Weights of a small transformer language model: width 320, vocabulary 16931.
MLP neurons of a small language model. Each row is named by its layer, matrix (gate and up: input weights) and neuron, and shows model dimensions 32-159. Each number is 128 + 32 x the weight over its row's rms, rounded and kept within 0 to 255. Numbers have three digits each. A neuron's up and down rows have the sign that makes its largest values positive.
A block is one neuron, or neurons of one layer that tend to fire together. After each block is what it responds to, as a language model described it from the Wikipedia text at the highest values.

L3.gate73:121121099072143173163137106098109135105155185153088155107176092097157122154168134165141132115078169115145121105145198174139119109132067137142143069118101133175120112142165193087167116143129123141135100107116127134086112106149124114181078156133140110106066111146109112203135080120174090079105099164093128069161140094150205142087146100158217101091096103142125118134162088160115138127188
L3.up73:104130125099107134137168163153156063154121144137178110123154082146121130097127097153200159140156128102153182088111109095124184120102115089131101125097140145132095120095186091106189099160129179136166126158179119126100121163189149123128156167070130136132096159097130083108079080101099131156186122137146157099184126118119144139111088086131123114138071132084125133170098111090147164140151
L3.gate275:134158121061090176123058188123125085113146108128150132155113102131109139130166089170148137124101096093135078135121144102141144176120077105150052074145075125187140115128125161114165150147101156120157154100099128127100108115131137101145079137143175111161092093078168109120154090124185110170119101120102130112163130068134162085129149176158151109159150083164139175162137119174153145102146
L3.up275:134145128122115170121125200187156100098119148109127088197171115181094122118092108141157150127175146136099124114160106123117153140127100098167118150086117115158091136155210117129192127077140092131122124100146100153090135135110165152090144164063206139074175103107128161119094113155196101134156134151109149051186165112175146165146148119103186123110090122134110121154122147105166109086120
L3.gate599:157133141108098125159079153117163150082158163130110124194177071133121101126133142117165101144181153096124189152171170079095060201145044166168112118108134105067133111144102162109204115134062141128073089118120117150096130142097170104091149139153129166158150111145070141104136124072161154062091130092102162156165055134114141119086129184140181110113078122131155125103129147221136184102135
L3.up599:140131108144124123148098167148129086145092121126119125149134104120072129133148120130162135174152166103150152139134102163068116106145066074218110085088147139144144154091168110133175153148090119160098149086110166123143117118153145160121120149127107177149089140108066114095116161166155145125116128137094177187137143094147156106155128152129094138133131151064126102126085123135162150118164
L3.gate671:113093123132081143126115165147096166186158119126148129121141065097087095131128137125142092125146123138136127121127122133100113165130070124169085089105133130175138103131146127145155116160093158157119141144122116119122123144140136137072080170088160118181112135110123160137143089106155100098046122153094118121138148059213145124122139194131188144138155138129141129139168149137163135131123
L3.up671:123184128148156113119126182081106083114115127089101126083183084192079092161090137156092127145145138097136113165129076104096143113142106161143112199073143129151139110142138096064159177124149123103141158092149083116066086166123154137084119151076169108119185049137139140100117112162193122127167085125035135137183147116124194133104161163175171161145129166147145099123126110117134172132156
Responds to: Non-initial word pieces inside song, album and person names in music and sports articles, such as Prejud-ice, Nalband-ian, Gh-aron, plus article-title endings.

L5.gate1260:130105128094168122148083176130112190152190119148115140090110095143095123128153121098107075132186131107156088139089140135116161148102134149160181196108122136166214067191083124127116168081126135150134182167067110167095126110111096115153052174130130141146133116136137120084108148081108136174139099101121067143162130134132151093130107151152117103165157133080125125158124125159202149153120
L5.up1260:134128102099171186166119084080143072130067124105116099086108103130160116129113109111091137162101144187138134079090150138103157072029154201089183092085125142104153137176150174142135088088099140144173142097182171160130133136170097182125114153101145129153075121115163166118140095098165111177177062101138189098133125124102136077150118135098130072084099134085093101109119136035134116138139
Responds to: Short word pieces that complete a word split into several tokens, mostly proper names, especially a final o (D'Angel-o, Ren-o, Rapos-o), also il, ch, at, or.

L7.gate1:162099106118122113144166155163137174095165085117146185141152104145170126128127160143115076140120075124120143133079148142154150157134160128182172045128129142101128109112109144100122173119132124151107164102138100164114092109111173175077108078139093152133156133138121142081078127126085097104141136134100146123103076126105148127138131136139073154086147167105111161076192155135137101134107
L7.up1:126105131124112162075114105113209153137115179112143141071140155051097130168076124128124079094146125125138149109130069099196151135127118080128140082112165075104107119077136096106075136135161080198162149115138144112084102104135140175132143077110104194132107182110142165110099136101113120128151195098117166055082121103084068135162114121099133182085077088095135157086109098088116136156112
L7.gate59:122121174065203131094117105100151149096159113084123154163121121138123105097096161151190131111131110163149145088093145146131096074154157098165147137146097146138096073135120109146133133197136101144137122153082091071181115128124115115110134152117164136093157145130120087102148110127036109090106130078204164134114121112098121146170103151100090092114090106113075148107079132151152162129101
L7.up59:095171119122187174156130148098149148156095164103161146116129076118145117082122116108185079141126133179098155144113148160119120069080141073145092139155098105141128151096162139113106144107121144067181119113095103028075130090138106119102166109112142192120101182151154168072135164115076092132121087126169177089133123132138142150111147137119132161154095124076125104157097146119109112122115
L7.gate139:093036128163150149095146180107143071043099115125158215122117126181138121106053140165142148158068122171113127103096125144134097093147205158074128130100095128107143184158135094118176082160109106105161111129137107092088114096102144103147116093165118106095100181136145155150080080162071129144131109158210138098121103067041143125109164187133138096116073135089170083088159144130112120129099
L7.up139:161170104114152125128101065103070114148102197126144135154164153144113124174080132094107131159113163148136103004131093135095139095104141090127109066164119107172144103128089154108181076149068148145151134171133142174136103067158144105092160126117218102115094159132143135145155102135110104133113141063163122079090110115095081182154115104135121139164166090111161093149107124157040141167165
L7.gate289:114091086092177157159132175114119083120159137195099141123157088160188119146130107149095136112187133097125121101130104137155142091100163130124134136105130126164162137061134098147102163136076100120129168093164145126088110090121203091088085144100108148126072118130086101125120170084163143064156066137105215115096098058126114119092142169126154125144123138116156135172116130121074099132097
L7.up289:167101124159134069138161095158131136130145143146167109210147121138136132131121159127120127139166112124093149155097167193143113197068135099064145128184131119143183127118151145148122148129118143073151130132159199133094112154071166101153118117118125147154095118111172088157142111156112138129178103142095109156192114107045098110126133141157107134132183103144193110120125124133135134118150
L7.gate337:115108106150102114114167126105080134174137157090135105137071155150104156171131122148155134152155157100134112097075144209128073094094158142099153150143140122164087163128105113140147203107104129193100099184141184102096128066125230162148112179133117092141136183135111098115130124190125128170132069195096077094140148107152115188147142141147113101095146107141064055158132088150140125136157
L7.up337:131143072135121164120152155115067190104143120109157096173145145152139120141139083118151084162115188135118133116058115175171148162148134139159130113110150108119123166115144166120180226094094164138096079185121121101078082191121121220082141163109122126122151099157124138094151207137075085105131086120138076092156153086059106096106190102142092198152119109088114153121069129194145169127158
L7.gate370:097154098050158096094146111125124079123067138120086124148139109181100196181086135182190112131143085098082111148119164077129162107102118103154128135118125096107139189198117130146140118110089085113213080107126156097089119091198175156134100139123113125132110132063099091131081134171144085183156129110122120122106134093130117149129147143090131089140082119096111107094138116115119119120093
L7.up370:106074121157079145097149082091127124180134180130130144138092139114115141111141083139147146109120116145126186106058104116068144136129088144100124133108109182134109172129126080190111121158089189156107062115123140116130096122172089172205051123068148093114115175148119100093107070171093179108175141094160062150158128146132077168178156117141142138146119081144177154123114150104128177153174
L7.gate514:163119167064143107127121099129218139172175168166148116137115103142149136137095133139130108093116123147125197073088066085121147112112170151116192068082131112123154131129088133195132119055122098090098154122100093157166203115129150162128105130101117104106124162090117157152063102090224128148134081094145120128132125072092116136044155159084089126099055115156089170113140111081101124095151
L7.up514:127120139100149108177122136083134110133150137113126097137118133199170114193082150156158156122104147115122146174151119105114155091118121210067172109126119183135102144103078186197153074115093074054110192170136074158172161129181115140148115101119135082149063101117114117182090153150126126156150081038107148085134102131098117130063169130100122070109146107124138148103123069102097153144149
L7.gate666:087134129065126149087213173139116094122108127167073133136066159116128156158113151217109107133100069095106161137127130177128148148109109134102102164098079130141126114149133108128099131083089128140159089109154177135087189087099159112102142089116141135168162152132154101093079130127132143115134181153109109139044170104139172117128171093115193117113059121115141138136116081099143103098095
L7.up666:115148137127108208143151128128102178104101132150084117100154148157113109137118110173131120175140100142118205188151187149136162178098150106145097137139136125156094146122182131100141176128157103182175096156156146135129148204153120161114128156103172181143118133146147116135108125118155112130064124072151120180087182128125092193108130122125160131082101102181131164106127136107111123083071
L7.gate873:108104124117154176130139069125132104090103138153085144084129101123158168117108127167103108079092126102082105181124097103115162085101095109103117128097116146199146088160093108099137128100141086167123107162125079046041117087169117065118079097053169067101081142113123122152085139166098176112125166164162121124127112094109146126142129166133150159094080185154099088168224106173135080143112
L7.up873:087134178147099129133158075160133132139116135103151066068126138181203138107152103146123142099101112132122110126084147142111161126069166171110106122082163141100170115163054132150183160130151111194115136170132130079003132088176161164058106128126107143158169063101050076137111052128162159156113163151118139118104147113090116096122134133113136156146133189110089081136130125173101140107065
L7.gate924:151065169092127127094196155163118125121161087112115084134098116117187140078102117127149142102150131120140105132132096140147130103082141107092133117110130167105109090203147126152123141104096104125097054204160132082079103044149148106171054142098067147148146171133158132207114123147127127198104083164163060137197155097158108090145149120052139118111118179110075088132196062171112102120158
L7.up924:138118155091093191103158060059144132133171084118151070114110122066114151114159073138140137153160158129099160096149122156139177108142131140150139144137202135118112113108174154134099122125171081195121049176114124105106055070179128154152085186119100134081136135104135087165129097107187123123199141138112123096158137119174088100164147131092150120149148186091072125203130074168101100078119
L7.gate994:125171162107176126143187113118118090171108126104084143154147148124108090123104135134202141104147118106099149192103218156122170118093101129138075119087105091089146175195081124113189108121094159108094136082127161152109130152132128085153142102105121142147173150089128093016091116140108084201101106099082119098129120072138139080068157091173059102140111147130099103118105103196119148129131
L7.up994:113123108070120113178196143101135128120188196105162171137162073132133140130099122105147120122143122086084123195097149169101169098122109160123088118142147137119120150097113117145133093068088083114084099120131150160146101168135157129091080139139110075153151123127165083117094113078081081131151112141172137084123100090104195141141160105160176121183107148092113153133120094170144138118093
L7.gate1114:165115140091115142162117135086128168139117074127108137124056083174113102142089121146110143162091132148065114122107159158209158152065144102131139108135140131136161169094092084175101088100136040144141078151112152160152162119093206153041152128140056150104130158122138118122136146108135120093113175102053082105098143161144155087138092102130077163124092134094125067148145139076072135151154
L7.up1114:125062120116155198124084089090162157084106086106093117189123130198136135114083118188139085168097140150129087115133175155055131153123120132118127080132089174154139094093080146120115150045141085103173087132068127160181158141155198189087147111151094129140079143120070151171127146170095120061096118097127121116115028111119129116104093079118077159110111132087101166145142092176040142095125
L7.gate1168:096119135120116153097161116130178103150129103118060124110060062144140152117052149116152138137184091121069159122130122159169158116059170144095114124137055164131086067131125113120124175143164076104182191087122167123119168106141175094160075170124137154122143145128115099101149104136105093097171094129164150108113155052150169138112172130082151119198107140097080110142123130128129121141136
L7.up1168:118118124102136122091126139171107106168117144180152223085150073180096078137111173125144135167156123176094155135099200103128096091138103144103134206126144055103190116128139116092147149098157081104079088115117177152170105164133157142124100110146109159072144161130099168156200115135137081129137092081176123143071108116084129128116090027128105122211153156111140127190094133120096158109113
L7.gate1191:149137176099162116095151126146194120122131138126132143046083168123099148189146168190176126130096127126080137100160080132131163060115130169137138092105115136147167149163135112119081165111079175126127121179155192104099170116096181144134134097118147084119133198127114095087129134161161141130104136118205105096054151115101105122153163157137102101093120108107123152148149133072086119107129
L7.up1191:099110145135096155185071136109165118164112129132151155094107136102135085142102150112141144120123101155110067124097116121130115134081103093123151139140143073182159173134166155156144170154071134030151113140136127115117093155138124094099113098082109119139119155110155088104105150147112095137113123115135067118062136156128201131103139131147086136169158110162169060166176129171049178147190
L7.gate1218:135121118121117123176142184127115090142034084161146111118104182154182132145189121140131121114085149135121155095110066151078183142169156169143154084133136126142163153143083113102153141132099116128163151148165146139101139095114110118166104097129128123096167131069143138081118069112125171157107098126153115148129141124138054126123142132150125138087185105102092081094130124111091178164136
L7.up1218:120138175070137152111057173182118165156121108096068130053175083160168179131120132163146167083153144091168119194113112108175124085067142101109144125201124121148115118085159083144138171150090093097133165164140124082128115135161111129156150155077131088098112127087131126136123110166056079131146078097111096142121148072174167123092102110168121120128102116080123107092145108041145090137071
L7.gate1257:150137186062132115153163091116150157120105112121142116140135110169166133165084147157147073113084092117102063120102165145186179124055134093084131138092093108211163155149099080136124126142125113196104063134156154131115058136117168175138136163108129149179125124140113081137072090151098068126085089126139139085140151132137113140169143088125092120190119072145087092130143137120110147121088
L7.up1257:141066150094130171122102105115127113109070143115104139076105131113113111135133113132125085106061077184137096191033134150142145097157143131124041087099127152124163160117143116127045142094083165133130085183174113108088110108158156084082113119167165088151118140120082098072046126143120144110122103119170115087093128173120123103107124147146136108159115149123104106176122115166157159115084
Responds to: Tokens inside field labels and table headers of infoboxes, lists and tables (NRHP reference, Time zone, ISBN, the hidden character after coordinates), plus word pieces starting lines.

L7.gate16:155084086084070126109117106161131128128111136117072138120082128126131125038138143101135079099120117136128148199071134158157143150176154081134127093085148116156156069115086140158116182151107103103089115119100119141154185151134129063104156121112195156144099128141102161111145114132052107123143086140143073188123133063144077090099159135139141076126098129153105131127167134168159144113106
L7.up16:098171076130207171075151114154119075142127098142057170115133100173144178172052154147082119189147055150099141101060110114153113116097129134157183185131088085135049135140124158094109175142146094071107103100139147105119104188122143072117110133127104052152199152098139132067122152166169130085128128120136100141109139126122077147117055138092064167125112102099162130118122150107082117158120
L7.gate48:152151079175078183131084191134104157135153115198111139146102116140092132158181116119129098184127140112148126110105133144106153117189176105154122084105152151154139127115094151133129164131125174229122128135169124131156140115128111084081137093169150099179162136128132112138154120132123163138186139093106145186173144062107143172147152206112108150103109136161225101121107137149110175091178
L7.up48:139169120140151147119070140109166164050116096117164197163092102149111147153127144107108118098135120139110175144104143071186044126153121095140189117185141117200113180126114161103126154087140126107094139091192095150191139170128175150095138124122150175095140213161167155110164078111157135146120178120159108085162139048124151175163080159131139151100093111129185111111090157134056128097153
L7.gate134:100139133077165175047118145099141209109170117131127130138168138123134148137177144080119131095154142061101084141132164121097117080092145078141110187135093072118106188111126156144147146136083134158168142161105131123083113084099115122156139087087142111085106134130056141105088182116128054055148142196133045062182110129116187068159118146124135136105140089155110118146133082109114145153164
L7.up134:113130130045104157062076152114159094087085120142110132120122169141156092138138106066128128106193113118118126146144168118156075137107106096165130137112084061146170090101162130096114149089089162135087136105130129140106111201142156086144084154106133146140132135101120181145184173154103072111151078156073076114142135079083155106156189131166079101165165118114135118097132085124157152107065
L7.gate316:129109114075158160091120164055113123114134151103096153152130119161104140134136093078113148179177091127194129101076148148138135099151117124137187100140135143118183127146131136107153095095158132090159140122126153157116089151159148093188021164146188156139131140140105138055156113142148117118122118170120143153147113084106193171153095120177126194066145111171147157120152107099109134122149
L7.up316:100110162136087153125117075151173099078162154095076151133121129096025122200169124076094068124090084095129086147149113092089134114194133148174120166156106069126125136081171179079112143087105166146130109109166162108165090172112082121123125116162148183105129124187111139101203157079094171124114109134139181099137153148121087163146115145096178137126056091141172122077120133202115151119136
L7.gate384:147125173153186122103144123156137167172093158119074107161102124112094124180164177084128076139082131153139092139122145163171110098148149081124239146136115127103147168095155084099136113075160118154123143122088090131150184131143119126126149193092129111118085178097079155151187170088100094091080159145141174166097119123167158101144186094092094163194107094126092125142125167166103168139097
L7.up384:082180126142153126155142146116159087105156091132118077139176118132069099164145154131094137119159110133186116094163093142149151129144180058105181145123057144072162105157094090164135117077156141161145154169152127148147166190175096112120086206149189068107162132142123125109145125165154090136152117123126114129167170102086097160184141199169157080118156178126125088116126210170102096202139
L7.gate525:086157178154158182114096195126167128194125109117111134186098134071126112137096155101147125095185117141128072186138141092145177097152125100153092150103110092161127117120113186077141175096082094155169071149121151093110125123144156145116126080129177089104130080109105123104115136216148112125149104141150064144205177113126121074135153139133101095099182153122074184117106093175112175131100
L7.up525:142114114164154178119119170083156141152116107090089125170085113123090079135093128109116122067127087149102066209155136107180104085099125090189079169135123113183149116130116165095121134114129095134157084182137174120138139172137192101142149106115134136084112077095163157163161103175100095143132076141124100147153157127112147114139181125144095089115176137096117128138089153126140141156108
L7.gate688:129079096153136144139099143139129172109169132156137212155125087107105155137113099161101148131142132065141120165145077140123156137136036118071129142107079128074160115105108135135082162112085114120173088166113159170117164146119180082110091126094144128126125115137108095101111158121120162158144158145092161126139116075079044125107139138082130147124198168073116170188146168080124144094124
L7.up688:161084138117138119154096128143117109144112171112105160111164101112124138100129134120160156148137101128180176128098107099166140088151103076188163141130131149122183174166174113083080203125152162161049170125119150168147126142175149151102104126144194167142140093141115132099130148085131106123079158096102156172104137071148152105133113106144102125070181111076100118128140121111113094144107
L7.gate901:156123133100121130167106147097109137091125122153128173156198135099102201178121201107136096194184134115123129131095160179151132149194146126170104121077112143111195120139096167118128190127099107135137181148173125127086137123107136146123095089142176135131185123143065118165145133107148107100139113108155128148175154065110125090104134139176136096149144165086138119136176116149089136111138
L7.up901:083124130150109094105124165132070146114093075175057114145123147108119079087145110089144108105123126148092088168169132149126129104167117171139120174110118078249133163057095150135094166163196145166099083092154100112144204170089112127150104111103114131115176130132148140109105113126127148096130168139143109104184173094136118123125126115139197101148143153110111147073125129072124155110131
L7.gate950:198107112150163108087133162155098125080049132175073130182143114172116178138123138167139150115167124133084147157146123152116125105092112127126102145104138156135127115154098165107077149092110116125079150138098105072089126154134102092141119130109162090168100128116096145098165188058129174163137106079175133071165129097145147107128146147157103103129162141122127123173152143116151124153135
L7.up950:127097074095125105109095129131133106098144161157110181125120063117162091183151162122132118139132158166125154157115136157207163171134154037167141131094150139139110109138176115148098147123175094103107190159115103117194120142171156149172130114117156084127162116120139128124104100054125184099157189120134155138127061143129108166124117136119168154075112140063138170129136108092139044193073
L7.gate1000:153088123080105172080145162083171135134142157122126119084122123136155140129162169132101105165214163097177072131099136151148115150143147097122129153133157081078108131121168064131128161103031075127148164152169145121121167129131106130152167089043077105146190145092158162140081112127148143199100149224107127151142089115101096154160135094119132072165097132147128168138178133121109120142170
L7.up1000:169145101081082179123124134185134115175089118134129078075159177105154097073127141142129083145118136087160083189093162174124136173120140123131121147156219134147170176148099101099080100136070113181082166140127108051136116125102164109126092153127135138103170112128146136137161133131110175101079114199100125169145141159195122146141126133142160076111109153133082202104134113152201145101102
L7.gate1043:123142058141165106155115083128093097098212083133098146091100136110142122113169164108118110109086142082108164186156084173110120119129154107108171197142123127135093162160135068116145059177154106126110080156181109177174120124210128115063106146143104132111098115103100121126136108116135164150115115159147138126232070128135144167159138199185091108116085174117132137132127162137131132090086
L7.up1043:124096094144085133147075093142184165175159125122138121103117106113110178150188135151093081082072127162140108096128144130140143123145130167191210111127151126117193155179078119182108134110122128172081151090147133175119160095158146085120119191188139159161170102116131141137092072132144136123165180121135185212165121087205114140111185098103133073186113170117144151094114162122123140128157
L7.gate1047:101131110169139151124063154078158185092122111121104169167122060131108166143144123121167049140148164134104119163109080094117093152127115114099179129120084162128147163072138125171190145164086135073114111083128146096152082160168141175101091085091193102124149131124161116115207131101136161120162154121141070136138168079135103096053175160185112189184155206135169055116119137106158088155069
L7.up1047:127078129128165082158100163188138104112144109136120138032158106134072106168126134097179096085095097165121110156175135129140074138091143112106143149133120184158149134171141074131111138165088120170086116102134144155069190107132192131124090095086102167149180174106158100128141126135164109111176133127145167186162118110181116128155129114158121151080170145166188129155120120126122118115150
L7.gate1111:101112097069119111125170137136156114154163088120123162141135111150143155120145140114177108101128137133089104164151155104147138154139163171070157196159169147196088142121075138128152201113150140189153137097141165028154141123199194127135111128074180156124117168150136120122138096105136167083201163150134137137139140039100119109141174124116135115130091060132133165129132127155093093155089
L7.up1111:153058111116163172129100081161126135103075116095117163070119102128109155118095104091116148121150096136093125109159135059146083054122092137107125140128085081124094201121174172124119128133085106088096182129130166115109105195185173125132145157093131149087121149126097114088103142098151147121118167195167191112158162147129109039170170139171150144106174095139098054124125082149114126145125
L7.gate1129:135124160100178101170155144102126101109087107169157170128129080179191162080091120143147122092122148114137129130179102087130097115110121111037100120099129158124139165138101131108156117125092135117120117135142113121108071146180157143173115078124111132081121166153119110147113155192181126100165172103114145127112160131151090146075178178121142141128199124093133104177133094157081087098143
L7.up1129:146159118079122111121130100097116143123167103140102104157102146142131128154163145116141079114070122088130170143111046186138177117088125071109113136187133121165153173113100106086141174156101104105188184129130168151129121152138151147128151078104129150139114165141095165166191101132104127148163122127142155165220159061099108180113150155144100154110112187073131141116141091144133163127077
L7.gate1166:145110107062138121113139174093143149125144117156110147093093192096163093082147158118144086101138108129131173129076147161130155107136211091102150155106116102171173147126178152092089183095096129164163133157130126097090158114130151116083095115121165087174155180132127170127063072135097177088170093152152092146110128120181177131122113156068127095148106135142099154138152094104121117161126
L7.up1166:125159107153136148127098151074141135185091109163124178106097185128203099062086128122170168145088163099089083164104169153086102109171163121106133142122157142122141099102147108116138143166074107168101164117159148124142177139148132114079139147120104071128160148108187152113109088106153142118152074143125073138095160090153185178113122079139103143165134111084099162182125116124104110105084
L7.gate1251:106146112137145082126115090170119132168091126098122154106224134100115139198135115063139132120168162143169134139139079100152126071155120194170112162106124090136118112116151139113153162090101146144081136149129131105161141113170120063151172041057152143130127149081098189137147104107106090180133127115175101179128203109114144122162128127114123109145162145121222077074105112111098119176115
L7.up1251:113134111160097122105093093128079124191075164110178168105084119163111123119161119114124139133192078099071127129170155102119121182133109158120139141139128193128143135139152056134085117155158116165128168149143113135143130152136182172102092136140072136109066128119110121096161123125124152114156144117148090141158127027151151154133149153092104132131145094114139110137098048125136116161143
Responds to: Final or middle word-piece tokens that complete a word split into fragments, like Cl-an, Pl-en-ary, Cl-ar-ified, Design-er, often before punctuation.

L3.gate18:150086120026143100109113112180157170119136160109116110132078129112159168138139152105126107077150141117074129116055141092066121165107108114093117149117139143115082078114106117130090192085138090077094114203101109130107106091123170151141131142095144112104097115102072156113135109151148133127172065137140162148172135118081071061107190157101076153111112140105099090139145129147118103075083
L3.up18:134067118092110091108126075115174158084152139102138070131094119107151138149128103116132116073130115108076106125078128070080160154147101151096127125118176171160073090132161093141082158069174075117079115204130091128085064132137170207124136141077111131083026135096120141154147098114151139105139107094105130191157138113121057098124224132112111173088137121100111078183148147154169117100078
L3.gate841:138084148058125134084147149131143144155130107144149085122072170079172129127154098151103196112113092126080183107135069116118105196124123110165149126100146134148147107193194156155122156124127111107180126111137165163132164065137113105122094140106170177149091080079109066151105132135136134146165129155110070154180176100118147128123159094130135100102160156168093159170136111173085119087086
L3.up841:126108103094111108145162099118147119080103118122111139145150141165109136086129179121092113128196153085130088105124113144149172126081176147144138114113128111118111135109128065151148171167133114166166173165151088054121097130168177129111170151133147090129137153147130095146111132090240134139196127118082140157157135144148108141133149091126184183080160112084148147068118173135151180147105
L3.gate886:140099147050160133090124132192127115119107096172168111146137156128099157117088124147119142120137103098051162167125143085042161151101051144132104126102155162168084154115132126143150128068074128061128169196141111130069148086088151133140108112119126170165132151095093102117096135110145116140109123114145074063137155066126108097117181120115135153135073157138091090170163056188153116103092
L3.up886:102184071074202066081111104137147158141106091142132165127091132119091143117127185150163096099157135108075130191098097121110149118117087163109106133127174183124116066162159079094110163067142107113141166140138084080158138047181167160161168152164170156094090130136128161136123092179148140135174150094153113158133102155141083165164180171130098143101141129100096030211145119126120118140107
L3.gate1102:145130146084164092137101112192118130155097087116108133138173100157112136143102167108127140121116167124106156161159087130094140110096092124117105157083145120076075118104097074128132160142118104182135123122175108144154103105125140109136144124133160156148147073132085160108111127144092143067126176101112165173138117095081140119146197144090091098139058097075064087089034117141120141071148
L3.up1102:166204074116116079131143156142130106098135125124103079133175102153170146171094128200163123113090125110151146127121141085069148135150098180085127074098136149166174135082146129134102088145068145136144123074172130132115091110058141105117165112139188170108091173053116143120108106149129100117075145113111122118138136065100180138136175154125088100147101127097087086139117120124150124096156
Responds to: Mostly the invisible zero-width character after degree-minute-second coordinates, before the slash (e.g. 94°20′34″W / 34.0); more weakly, section-heading == or = marks, and verbs like will, would, remained.